config.yaml
n_layer: 13
d_model: 576
n_head: 9
n_kv_head: 1
head_dim: 64
d_mlp: 2304
vocab_size: 8192
activation: "gelu"
norm: "layernorm"
norm_place: "pre"
norm_eps: 1e-06
positions: "rope"
rope_base: 10000.0
rope_fraction: 1.0
qk_norm: false
attn_scale: 0.125
bias: "none"
tie_embeddings: true
parallel_block: false
init: "normal"
init_std_qkv: 0.0157
init_std_o: 0.0
init_std_up: 0.0157
init_std_down: 0.0
optimizer: "adamw"
lr: 0.000653
lr_mult_o: 1.2
beta1: 0.95
beta2: 0.95
lr_head: 0.00516
grad_clip: 2.0
warmup_steps: 506
schedule: "wsd"
decay_fraction: 0.776
decay_shape: "linear"
final_lr_fraction: 0.1
batch_tokens: [65536, 131072, 196608]
seq_len: 512
doc_mask: false
train_tokens: 998600000
steps: 8681
dataset: "wikipedia_en"
MLP neurons of a small language model. Each row is named by its layer, matrix (up: input weights) and neuron, and shows model dimensions 192-383. Each number is 500 + 25 x the weight over its row's rms, rounded and kept within 0 to 999. Numbers have three digits each.
A block is one neuron, or neurons of one layer that tend to fire together. After each block is what it responds to, as a language model described it from the Wikipedia text at the highest values.

L7.up40:532505512481494491536528474513533526516522504552484464513481509488486521513502496497487493522521499528490479487500514466544496490464521510472550488468508518504540484500520437495511489512509525503511527529471510516497482471483503515470471544498489508463453521531473476499529498510523476512466516538503549483502516498466508494539552474511499502468534518486491472532540529569524532492478472487492517483506556497533515514455465508513506513499515473505507528506506480467458505444450486496491465493490530522479515506524475452483487513487470493545499507491533443484478522480510478546
L7.up60:537498504492481447530491470520465504482515525522481495512515492500511520547532552486487471440502476520482512471470469539461480480502499512487516489505513471493538561514469478485463503485496524512520452519479506501459470468481522486463461506457496469505516475559476489514513479523485484569480549516487519497521493529508446520512503495491492453496525497496492501489530524539507441473503485568454542499499489497471478536459543476502536518544468500506487480526505470500479539499527546474469472499534462533494494472478533507510558489527558506497516459489540503506481495486505489512
L7.up582:487538489473516521459481502499448538465543527479506507533479477531491483496553489427542516471525507494488502478501487475528501492487518544548485530489501484538530526530501511549492494509513507493497484525517510493504487465493524504495509500484511526493474458510470511454540471491504505535517511484516497500519503510478535521516511494489515497489493542495559479523496509505511509498488490486521543513516472489502522496499514466515531523464462524522489514507528482437478426493478530493513530505537531509476483470496496508520504492523496509486494533503545493504494474487502555524
L7.up843:550499501499482488512468519511464459505529540483480546520464481486469531499514520476515483484479512484506495509508497517497493506510516515472507475500468460482499506513508481532506539537476523454471464520473503493485464507506513549509495487459524437521474518478459526478515503506482527511528551513468533430491500471450503488506510467536475484485498486519519506507488482445493503514530491503508503461470515499564521463501504485481548508511448558517481471484503556463517495486491480472473498496520487499495508486496500515517492542503537519491516498495514536521478515521514521524
L7.up1333:519498518505507538495540522472516499490523494530527535473451453504483493527537517490518477472451509490506548523468456544507520495493543501529492502466511457537515531508478513499510518531536542462463470495513515505505499539496459483533524511462531534487485481517469530518504535511562505562558515460517511431472492509509411518495498478476505487475508510481504482454443492527517525473512524528521507509511522493514493498505479488466489487516461523456484461560525521505479451517485504504475513521522528492495475467502494479534469508529524470493511473488556508563505519490505482520
L7.up1645:527528471536461454511440532492481495492541531514473476535486494480476513486499502498495514529497523506510538485503483509445475523478554524514478491486496503458503557473485507492498518481537502523474500499526500499451504496515542517510535489472514478477446506492535502472447489518510497527540495503479480439527473505513507542517485484500486514474496519516535489526545501473521532504524486535502495486496482498490526502457535470470497518515441533526490489492489491483476466470506480481504502488502472519499518493557506521509528521509495506524556491499507457516478492497520494521
L7.up1726:544522489497537487497508461520485503510555513516479514524476475465495560480455496493511501467478500513471479488510490508514502433473470529507531474492506472483538497499529498512503491437543517497525508532539528533483481511521522492515505549495493495483494532501471475493479498502489521546541484509494490473493519455511460467523555499496491503520493507531479476473480549443556552521523451499499539506486507489506529531496529482490472528541456549481448464522525468501495477488494490492473499488512505499461511483512449490554512496474508494524468547483513528494459497480506501508
L7.up1899:532525512471540543486454544473478484536550507484490563501551517495470542489504549474518488518472468523488498456470484571491477519483541508441521493440529493529463498525500519516493535540534513541484467564510565511496485505493492488520548469504525463484519499538456493447537502546508504535498499464470502523487545494498467490495516515533512486487512527515499462494534510502525529456492482483540538480470503499496525490486529431482511540501449536503445480483492478465522489472529535469451474512519475504463502488518477494502501515500537492475525515508497464502483513497469515470
Responds to: Mid-word fragments. Short inner word-pieces inside words split into three or more tokens, after the opening fragment and before the ending, e.g. dist-in-ction, Consp-ir-acy, c-ol-lege.

L5.up559:491491517516519422481489490514507450535518456502480516507491497491519480494468527462526489532481508474543460469500499542503539531512516495449479514466521527483538479463503520477503512477546487501523507549489514493542521471514505545500531475514548469473482494518478541510530499462520549521493464532491522478519491455446493531519521501565515471500502524463420512497509530505552536480564492442494513487486535518464499490467478511560512480473478462535505475478512522501508482495501492511471478497541510476488504491506480500510487503530506504512493487468476474502513464525515458536
Responds to: Name pieces and range connectors. Second word-piece of a name after its capital initial (A-ver-il, K-p-atcha, B-ever-ly), and the "and", "to" or decimal point between two numbers (5 and 6, 1 to 5).

L5.up1289:530509507546489504492487534520501537486506516482487520462534475475487511525473486484504487498458510538461559538488488513485497500503544504511504519475479492489516467518532490496510475501494549489499509530494501508495464485505469520505537529526443471549468526474460521499486469522530461511529546502519511489504479465472479534508522481522454510512489499506498483548518529501481534530524487529528488491523463465503495467516450519499480516554508515478529473508512476469541444505474494464508493490478506500511485458469522503521529502499526546510506512512513509447512502428492476501
Responds to: "As" and heading ends. Mostly the word as/As in phrases like as follows, as of, as many; also the closing == or === of section headings before tables; plus scattered word fragments (Inc, -c).

L6.up410:464487525517500518500534518528455540495529511472472489514522482485514555523501521494531489432443502496496513508550526472459490518479507490523534510506501521500501462537494551502480484483490507517479499490496512517473440487534484506539503519533519501484472519522487521495496467495567464542511522502503497470548519457470482495461499461540501521532462512490525467497522512514522542488503518518527496485498491492479477495478461531512504506512449510516491513465533482469503510494447497467522514494488542497495506422455556527515492507519517532504493547509503518499500481468497498490
L6.up1006:493496499495505495498457498535489520489503522530455490534459535504415501529525493505535513470483500496478504519515503511496495415496540477510505457501522523487517496493523558528517480482486535540485492540431472513517478475509530493553504510484508465501483541522521528533490468533512462533489494528547471498500505482513514506491495492489460468485477445511469505515479488470475505537529471492533501456540466483528550481530460515455501526496491515476494482477531477490519490444483459492514490471533474530471516528530504504480539523524512508495476484502552492482498566508486540497
L6.up1155:493505514483506525504504517493519524529476514497490466522493471499493517526492498479495514491507531478526485517471502473484495475523490468499517507501521494484500468549466495530509494479476544510510492499479539524454505498488475532472496560499513470511510526545523523510462488478518468503520493486570470522522550471504470540468471507572495476496512472516521453489487484488485473490528497536499516499483463460543510488509465515474489494481519496507514462513515482518453513461499485499507512503500463506523534468473540496462536496517475533537484535468446509532508483489494483506
L6.up1313:501510503506427480462525536511476502531515550574498506498510471486469521498512490484489530483513511519486511515513517507464521487517509510514521508483508516491522519473527525467476459516536503529512514526500448521520499469495516525573540476529483500522530531489462508460466414510512428543509509452524491451504478464492478498486499448490476501501479529481473505474516538472509501466499509555536489504531483483506471489504460496475489522500470517467487521472489517496516496474437467506526464490536490522470512449447506512490516520510517486525489517421519495506514520484518510546
L6.up1839:483530470521429491509492509526501520483539537518525513545505559494492489535508469466539523528492469453505508491516457521518514502500548536528461495465513493495525501495508536468501480506493495507514513512492524480509493539491496492489522495534527492500512505459461519501514492459534473500462507478500495498555464537527505589525463538502465442470418498536528533503460517484463464512529493473514494482506485547483484526469527485503488498524501512554509480520500488493524499484475492491503522501530471511482544509524520493470490525517527510485474519498550481479504537479473461508
L6.up1887:491468547521462506540529518508490505508458499490476499560440472464501493466507510516539518536482520478508467527545487513427516471520477518473469481482538524506511514516527488525484488501535479485542508511486455510503493512472485495498541488482527453482509491490451500490488507495503509514469506511518545474557479480473472542475493519484498515521499540443515512478479464485490511541503508540533526492491557495476513450502506480474465483485515512476477535519551509521480465512515532495488503484503515575528585470503511498509497469522491499529493509467509497526516492512494454492
L6.up2012:516504484509476462496468499522505513514511517514510495438509481453466549523520522506505532479498486474491460492471509494490482513507490470538495510535514470513548504518503516504536490565502533545484527520478522544511488500505508507533545462457492529473498517511466525508492473537496525532520489474511493518477499457521486525511468526513451506485492475477536494503508493473477510498503484504500508519524484450498521495529434512482536513496510502514421490502514513492479504439526449474439508519497501544448473490515490546486520528520480487498526496497537521539452490505456522532
L6.up2284:522514507479510522501486511512517542512539516502489528518501487449463484508525470485512491485459492514485489515511462541459504458537520495506487519508522457466503487489539464520446486532511495484499502594501491515484493477473500519489489488507542481492495482503489502495521462488502497493476527481506480505540517436499485520512517469494506507513480473516422507494463465521525513518564506529527520475488500464529533492476528491486522495491551540513508540491517517502498482485478544492526532499548487525522491487450500508484507487519460504509510488472483513481473519497469512500
Responds to: Section heading ends. Line breaks and == closing Wikipedia section or infobox group headings (Personnel, Discography, Population) right before lists or tables; also table pipes and mid-word fragments.

L6.up768:502471473502474502457513507504478487513493511523515521469490455499536484504470488499537512525489488508473490538506466529499508526473547481534529535520504510485540519498452540463539468473519534485427426493509462497525485485546492505528478506522477448481463463490456514509525491476504541526545521484493470480523540492510497499500496502514485454483476524460514472512462486479506526516493525479497515498472515462468565476467502492511478525517454521469467534528545475517475513464450533504526496462507454499506487521474514527523508489534496499516474517478509507478469475489485503522
L6.up1184:570549535503495496493493493493526505486514484488486547501542435506484520485482509520491511552471510449469530484504515524509540492518525462490490510507457463488458521518484510491503451510475486481487487475526500536489487476496457487524500514512494470521482518481481496482479507512490518520503523529500504518536431521442462476506472496532540465493502474459492450500466464526521508538490521512538543500504491504484511442494532538507488536545469474479473522500487456533494508525451526479439487506531495517469491514541529521516509471516514530479509503494517511478521496491481505504
L6.up1524:486556508471509508469472517492530485494464520479488543466473504556474484492502494482514476516457486520509521515523519531477514493504538499518530523435507528446474541500537487511556489492532499484518519489487523493501466477463493473535536485585523478455491496487444508519531509507484526540517524533479473501489473540468483533487531535533510474525483515479498448559510465494474529488479495478529530492489505531474507481485525497529495496529451523513512510501504490508488529489495488501502523501522540489457492483486455511502511521525513524494521498467484489505477503494497511543
L6.up1545:496536485555481509492513520490521487477500507443467481474531497490516524491521534498542515486484459483499504503527511487491533496511557512505477514468483497528520502502530515482497515484528504495500459465503528507523507521515499488546503498507510458508488534484491455526474471508459476557535533470488465458506482469499508515509539522560474488504495528474524467509521504478525500503490531484515511501463504489513497465460480503551530518488501500504470472574491529492508474486488505497489518509539476486531479477481511506519529451511544489513459501508547486506483541493483487516
L6.up1754:483496473565475486522461565533519503526526511513473532491542481487470466558501474501520488479483498450488566521497522506489530504525522550484478480463513507452542476522515498478523503527542495534502479501510476551470534506484527548488510471533459478476422546516496533489471490508457481543482479543505502517518490574464528498523497499515502480470484539512498520487543499557492532497517477492482457501535499459468496455508526495526482505488488498496475476476511554492502511487449521471493505457549494504468494488486527514502451492494566489506440471516481486468484485488483520511
L6.up1909:499493472496445483457525496502548503501529516544539547467493464485473470539516505472527504493472510516528481492508500565481524486472543510508479478476513508501542540519478516492509507541512502517473491516491499518502494495502499469573542485503504497517474508492487547516529504511480504497475506493496530489494523513456507513474501469521511482443560570513492469516553463531517517494560516505512511479498522530528522461452446503514491511530476516496483557538512482502495541490497494460488460489479497478483513467509509506516501547508527532527527496506500496523510475479496528494
L6.up1951:493534526555477451503516488489512483483555532512536544547495463483495489555536464507563531489516526497495450509494495523551512484475487489470471471486567458498499509524535537530467488513478470499463455534475482488496513445518424540473512473509528482487511563468500531484525474484483489535494488509530541470547536533484483472526522450532519525480509524495492508496532472512496503518465527534496519506502483510498514452479470474501475513470461495518495536490500522539501531485438513459499494479509510486483542508470534464524467510543540484519477478521479492481500486491545535501
L6.up2291:496464494478455432497483454519513517503502484487482481496468486481517503521515480475533448521510471499467510444481492507494517546524513520470493477505536489503545488473489517480512490518481514471507464500512532515484451531540478483532492512460473514454509504474479524460498486528556518524506518523458502470469501539511487494484467496484504449499463480523461529561470493501489520462481461517522524468494486453522519460460486485470520532532500517460490537537464517507514470480502504504486482498508504503532509465459498508503509467483491495425508467496538488534488507505521480521
Responds to: Determiners after prepositions. Mainly "the", "that" or "same" right after at/on/of, as in "at the same time" or "at that time"; also mid-word pieces like "em" (enemies, unemployed) and symbols ≥ and ×.

L6.up137:511539474449507515503462526495484474505516538516483542513500486502523501519466493482485473517474516499467475497481487491515480478484479481497511462507565472494438549476484538547512502527501528474514517504492488497524492486517493475521478524505480543506481490502478480520516491517481551494487486505506510455484497491497498508546505484482501508516490477519465480505490491447541482502505448510502544499509507498520494539515521455509482521518451485528463486509504464501453490490518494508478517472510481544478518531522477494538502483500507519487472533481499484507449491522507542538
L6.up243:532489499467486481521504538475503467498488479544476518496533515501502470476546547494508480492497523472476449496499495523515515503457495484518528449524553437468501490515550500550476508505518524493502493555457459512488510473474500519515496492515498464493524509487479477500483521522459496488506526505521494522493491531498551520468508513481487495515472522532497501477502483482484487517439471561535495497536477537509470514509546504458499543475478496510472538470487541540505538516497543502493487484512489579481486482511498504540520523508500524478441485495491500494471479520508503525
L6.up392:542510473490505500479444532499506463521459491495498519502493503519511486545495489477505499516472468497498521520481479548500526507437513486481521432519486495535473532471485525499527508547505527477446504483460494496486503518529505469547518488551522504495484509469483488490457479495506498500498520514494516492498503484493459525556482492495516513520486498500451505515509466481507485508505517514526498490506521469485530440523523450434466558489526477524486514522512472541482468499488497475491520486498537512478497471558497506499506470524524533477497502507552475508460474489497496500
L6.up554:507488482521524517492489481501539521513473501533496547516472540486492510543487518488511502503516530473491478551532489501508483495481509485499477488512482480502472469516515483490498484492530520500507498481460495514433480496466456539555497521474476481492489485488475544539463476505487484503513565467506504478473543512528542507508475484533493514517508427565478494527463498478499522502530506504535526502543538531515485464513546492496468520558487465515483493480496530481462480486476531485507532484483520502448491459506443499512532503516507505521488528516521504560510509490514482550
L6.up1159:523529492503516494524511475498511492490477501521535522476466445512506503478489488498498447466492497510476465500484495502507466468461500485517503528490529462504549528549553475494481516516461541462522451505536523540467469516537487491520464502505504491533509543479462507520512505473490550508500507504488507530517486486505485483491493492524500471521496491454479484560480484452506481484486492509504576501463503531524551492498472485504470496518517521511453457523514503489490524479515535495468482504478497511492500494480467491484494479512493498528505505486476471545497456458484549533
L6.up1611:532460524499513495493507504531557516519529517533475536501496463510463533540482483496483490485471483479504493520487513497493480538484504500510483464494525490515508532490498492449516508535555525558481491509504514527494493490518513482501517531506480458504452530528478533493504492506498496497507498502469510501474466474488492494486466509535473499519511554561494495483477512443526532492494489523515510506490491469479493476487494496549478473511486496453459454503491506532506508500500526459511481497502504504468494481478529489566491500562508462480469480488505512473494485506503518560
L6.up1614:499537482490501513527437526506506433502484508529511518541523524492497459495516488487522487505488496472472456497492466534468504478494488492557473501528536509489485505540481518543460474515501494535533464510417468536541478512468458491506480443473531528478480506523474494473501503503495513504489530541529501496521454488506520502499484525474466475503516504519473504531437494451552481537494475491500523476508500518512483497544511497510524518530498495542497508498509475486476473517490487483495482493475511518486544502509483481479509495488506512467500438509466491493512479473474485493
L6.up2187:492548448509493521492481506496480471455549516486517519484460522520478503515488502471545476497492482501464465473537495484501502455474526418469513461514492486482499511491521541544535454546488507500458494536438500522504510504514485486518502470486489512504513545525475524514531503491504487472480524528481491470492538548499527510461470485490498477499500459473510488500472496477490517466480508520494546513493496511532512515488522488525473519515500505511491512506488520569482507503444490468484480517466499519465484507520527532536479547474490546491484513494520454521496526490490484497
Responds to: Mid-word subword pieces. Interior fragments of long words split into several tokens, e.g. prest-ig-ious, tuberc-ul-osis, def-end-ant, including names like Rodr-í-guez.

L6.up133:518509523514525501468489503515497548497486531463545520499501483537480491497499483453538538513507462521523540522484480501517489509508525484497542504483488504486522483518519499532499486515499475521525508545487561507492484468484522510512518482502510477530517516539527541513484509529505484558504497559500517519498512463495503529531487530528449535489523538475516462529527496524530488482520492499494505484514483495515505499478514475563514504513544498485502507515564462478491456491498487473477503474535511473475511475516510497503536524525523515492495466471478469462470498465515477490
L6.up886:556484477502507473476489527497527537490515485476508548513511490525542513482492510455507485540504519515552497480480469511535544496497485489494481535509484500535450444556476491501533480508511467523533515521490555495491477527522473516494510481544511500473507533499521490487516483503488508482499482503501545455500517514458473496484469516535468469477500524466505458509494521483481503494503531532482497474479524513521474476511496426458518475458501545496479492501509554562503497485508495494486490496489489520498528476486502468479502495467519501510512469488462508514522481508494501500
L6.up1296:545508492559486463504469489502483513488543472529493540506502444497495540536500491471497457518544503443511540490492514476499496503484480502502526456453507500497526500495463532519500503485536479507446527480430523529499469452510504500536512531489499477518478496495486543504501520469540525521509538482506537489487494526471486479538515536507503480430467525503504473472511456482496500477503549518490487506505529431526489463505432500467501512477463510481486497494498505501509456470456486504450522492487540471473522463492517485523478480506515546520489474460548489508446516510515447506
L6.up1297:480490499488460524501540521487550470469522482473480541536507498527514456490504467476528496508496512439526448513492464512503535511486516489504532486491491551504497508522539547463540481480491502555511513487534487527455514479523462507545528479523504516520472514529490515509497483481479529470554451484546498505512531543467566504491494493504518519498520469485531496480478488480510532518520486476480526461482520550510474483519509502523443498500463482521508482471492506586511518497495466460483503515508460523481537512495526491549487559513523514491486496521490445508521463493491542482
L6.up1315:533503516495507481485476492489494500486504490518515537527526504498499488521484508500488490518511504459511523435486478503537545518506471491455545471493502499502471523548475528496506495539517525547483520546498529497490493503487474477523511482517482502524485489501462553512502488495529485526479530525507522469509500486498493526530513538495471525468478533477529450491535508488479493438485539525496506512499570501508502459533484499495535498471506540498462447517505514516511487483524537494444468495489472505483540516482496499485489532541553528493477487522465476472523485455507457475
L6.up1864:534541529516482468496449462507501454500496502479492481503518484469519482503526497488528493482501515460483480462528490493487533503503525481496543488472522461481515541509545520553535487496505509507473502504443505522536498494531474481519522482516493471497504491505481502530488515518476546499465526539500555513519514487510506514497474492495521482500506487481500516460528498466528512466521480476519521448497500490571470492510474507458502520523488515493495502531516504539509528492490493488511510500469494498487533504499537477515498525508506505489513486522512397478479474503540523475
L6.up2026:528490507523488489492459488501500474537481482517516498488523492529472540505512520478465446510494529496474516463489508528532517500499488421496470468482530462529489512520467492533474535514536497506549474506502550510488475542467518481523484478477478501509491478474432461513504524523531500531489524521491485468479516541512487498518537508513479510468499535485527482509545497483512520476474534515515467494538503460523554450487497512468534501552493522495435479518457522483488497468528522500480485495502461488487506513473508502530489484519533490491529470514497473489490514490465450507
L6.up2069:479521507499488487474494535490450512445530485500485493503533480485525509476504466472498506520506488458518546522484510521501514495511513485494478485481512490500506522535508488515505478512537509522488465512501513527527473515508472458481565539526484503456501488475448526495509499495494517477508490505533504464534498554502532568503505505517438451455469520505490467472500516493513474529527458475519510456519504530499492527480499516547514479477483511495470436506525491502499516497527486463482469501545465534534552502489508458496489525534499540530486494507500484484519481488511495474
Responds to: Mid-word continuation pieces. Second or later sub-word pieces inside a word split into fragments, often names after Ch, Par or Kar, such as Ch-ip-otle, par-aph-rase, Har-b-in.

L5.up1080:522490520539491511482469500501493496479534496447540514522484527538481504498524509481549453519494458484525478473488465455508524528496534505504471477486538472454489475525513544521502471503507509565482496497522481529520477506509499478506476460500554472522501514481498533497533507499529525482489480454490561447523510533481520512518517495519495492499477519493535464468500542532486473461512461483507514478482498502551476498493495468485495545493524562541504504513504515478534510470471496450466498501509506491536555504499511495551539526547502529463496484495474437467498527469483511474
Responds to: Mid-word fragments and connectives. Short mid-word pieces inside names and rare words, especially after Ch (Ch-ip-man, Ch-ism, An-up), plus connectives like to and that after verbs or comparisons.

L7.up236:476513502479494455511528461480493521478467494453489482540476515503530484504530530465567526519450485498485513516496475550476546496515541524485486460484470532491527487502509536519503491506501493514489503517510519507461483524510490558548501483466518481506513496482484493489493521532494488488463495530476492506508461531487517430498507492474485518533483484483492493515481556530492501449504492539519547460498492501511513459511489489467523557528494502504496517508496508484490468514489526465497480513500483479469494456474530503536510514514519519518507478500503453500530512479535517486
L7.up541:494533503512509485499499516499466482490506542500520493512448540509524529513501508475489464465481520518477536534510468532475529516475502478526467456496490467478505518509514506531487484502507507461518484510470501477505484575486456472556502479532517488497529479507483533485446535509511517467528487535492493500463488486504476504483458506511514532519508530474500459502478483481492480551483487521488552485534483474479513527594556464499490505539481509508426482512549518511476489510496493434502528465453513494496485471492541504565534527466469499472512487518491497478512531542527513489
L7.up755:534512526486509544496468532502477562482546514515476515500516472510454473520504426496533510517524464519474546532507500490513512490469534474478511491468509452508506512515478504511481500499475503488497491517465495538513480521482503471511507495553492464511468513463506497488472510502551483468504522557491517515485503533518500498556550514479464477461470543494522465484509525499504507524461496469499458475503499503431481533470494498462517566507478479490428518476509514527514468487511496464468480512555515528473494483528553529527478532520463587505490497509487487430524534477512504470
L7.up1146:454490453479471481513457516491486531530519571521503526473523522517486508519506487503505493522449519482545513538499486500462496450504527482483517477503514517503464518450497520521500490501538478499491503478480504498468505502459521499517478542488483538474503497528466530498524510503540515492559482510498522473496505480484533512523478482442512503503505485523523488498488516483543404516509476497512447467529460469472498532512525474481556517532465515465479547477479518479488487508492508467458515494570565469511495493497520511566507513529503502521529493513497501503446532507506529542
L7.up1301:526529526535505483492487511544512516516467534485513522439495515508472522543521479487543512507460466478478520467513475498532584482513507481468479493456514510489455506558455498537498528565537501518513508551520559505515445494492497504502522500542504498470476503492551496528523502517492515470469534515506536488474531505512494502520487512515484470532458502462500474492510535534522458452520521470481511472543523505464489519503488487450473510488471469514480459487504492479484476516525498445515552505474497492492534482484528469520460528502525530499538463545497494522527486496510484470
L7.up1330:474481487525466516460509515524479505536553516502523498542482483527536521535480508482544497463477541526488516515485457516456475510485542462501485496504493516498536467490501537483497462457514461507511439559525512516496469533497497490536494523495537509476534493500475516511514464488499451543477515531496533540513493463469470488498481507500500480514502441486488486504511469505489452492499527528524517478492517486458492509484475476526499498557467501496463472499520516527527493507520507490521468511467521529504492441506478514532468500492535518533513517510509457495479504510506481489
L7.up1756:469471500526509510459506535487457526542484571491472490478525508533455586547525464444491552452498449507539468518477470494512497512494522438526502493485474533514496507525505476503453489508508464486490530528490493503472475510470506495549515489515528505500524469490529512478488469478508501497497527524518531521495508517506506492517515471517484508501485511535540551517487484508529486481511511494507471458517487458549483515530516491489531486480476513472527479463530490495460460502516519481513514505536457496522541490463499464487542496500495497486529472483532528487519549514508490500
L7.up1779:511516489551494480469451455487473508523555481491515509518476509490443497533541496505538481481469482484489480484519500523499544525534509471481538467449513478460438523490486523475501519477515483493498498542487480467466505515482482478506488498531498517491459501504507478509490501516489506488567503508511516475498525521483534513497508487475496520493497532466506473501548488475533507487516513480457510477492541508543531514516509442506476527473465513475515499476514515551507478484495495420465491519552493560513540507511564489529539509538513536501492480509527470487495501502529498512
Responds to: Match score second number. The second number of a sports score after a dash or hyphen, as in 1–1, 3-4, 2–2; weaker on mid-word fragments.

L5.up984:501493522514458486494447524485504490493471515520495514523461497527458515511542507489505483521497495439541483529517477506482506506481475513510513474491537456494456521483490530497532542481496485517542486477500542479493460524514501485490509471521488479445487486522490531513482502491529495508514496495504534488494493519476505544523536474491479498482502530476497527540498495471500496519514527522495465520484524453501475471509516481495485487481498524517483502535510557473478485451504532495509515501480543471486536483533506463526496487517541515477477485476488505496461485484533471502
Responds to: Mid-word subword fragments. Middle pieces of words split into three or more tokens, as in imp-un-ity, sup-por-ters, micro-bi-ologist, ar-chit-ects.

L7.up296:489506497520528480439521509507483501520554506554529533494492471537491517502553456492550486481473523503546488491459490545507495492476485498499495473470491502543479514492493530512455508491493502520522488507498485485477482423518449500504481533503526527477492549506535553470550505484475508520521488528556529497489514521463483530503484458491494525515490529462506516502490504453513504525493504504527487469519524462469500494491455462464481490512503487504479542494540521518499473469479473506480482507535502445523519520481521471528486541548536476546494527462471500489463478484523542538
L7.up346:493515484533513447477523463504522491467501517482498534484518420480533483508549489486507503540510493489506451511485455528502545485526496514497501475492523477506538519459514506477519471456512507478499458498510518483527512503523484513519512480484512431469501520475448510517494486480468522504495505498480535549529504520469478524513515551499466485508476487469520502479552494485528469494507489499524511491503446457467503474476505480543497486469536485509481531477501481530500510462504503471485510518509494498509508470490519528555512495522520498497465488478539507499503481464515533514
L7.up605:539502523504447467500493486498484507520489505529451512529515532479468498489527517479509500543510470484509496479478468569506520485501492530484534479451475536516538510500573537532494504493521497527507492497466471500511462494513501495520479491542501505480491490487521515470505490478560501500509479505492479483514523483506488530542494483497523459523540510473520499450495558461517493492516509544501519468474498497491465509492514466496500491502490525494476519477490541482489529459494495492492492533479493502487552519491482515496530528523517494508493508507511496496493480503510482540
L7.up758:476516525515496446498490483473518499474494528483492520524470475505462503527520482471477436492507559490498459505494471543489486480504478481467522510484505493521517498491514484484459466478493479491475504477490526504453508424518535505490489429528511487429490493486494510515494489492487494524532500525529539489447506497492490517501463499468491516504545485499475516494528485457536477542509521502517516513502477479502471523522517495508484467496487466511505510505523508509515491495514478530504473501494537469514530504489507461553532456554518494480489528509521498461491521453481531530
L7.up1287:551483472493528440457504501483517527494503520507532527483490475502455481536568509479568513465483478491523461447489513561490508481493496547521463467461500481517534509481502521474486512478447512510490480534495492495522476456493424527493520502483521485467505576482495545479516503492455456500477507557501540544530491541487507510485529461543514516526510522456478500514489501484494514484469528517489528515521544503520521492506515493507493498473477524493493533530508484504509511476443542484488507484575527526502541460469567520514494543479541454513485522483464504520483497525506513530
L7.up1432:504507534559504500475484505466500501486521512516448491536435519506488517550546478505491526473500525463479493493557495524516517527512515501464484450489510497546496527497488539507523487501524519500497466509528501511492485477468529515504522510506517468491496498492503536543478514508500472520466505466521516437502520478486533545475515486535489501488472515488469466496501482470534542455499509486519472521546505457501509495493497467545507483496513520503499505551566548493508502477499531512478512464515485476451543488481552490484473530511499507524471520497471503499455515488472490546
L7.up1646:480465519501506494462504450474502482468501526470511531509485484526502510539491498482530493468497535465491497530527496526500509505501496515548495475444533516451509525480562493516489513505525518507550427524511474535456508469535508501510488545487492476535534549523482532513522505486466526531532494530490520496526490522466515506537510490539462463507462515459479474508509530490531506475482513473480542488524546525529485492496486514519478486522508509527457510501544488542528506459492516469517511516511486522510499486463490491538507529507528501523472516469473473492486491502532451539
L7.up2212:494522510474497503502535533507490501499532526504514482515472444491482552540505509484526525494499483506518490472481516532503498464477500500532494408439494485507498488464512511502506500506461498498489463520426530484486504457522495536487520469450541474494502550544500506491516492467497533534564487533482541483490462482465512481507512487507487510506498520477542499503498474476512528487465508493534492462510528503515513462447521492515462483519483561481472509487531548477497509490495488520517505491539490470502488478476517501541483494540495498479514499496450481485465492487532537530
Responds to: Mid-word fragments, CJK characters. Non-initial word pieces inside longer words, strongest on Chinese/Korean name characters (蒋_涵) and also English splits like de-em-ed, retro-sp-ective, Pap-ua.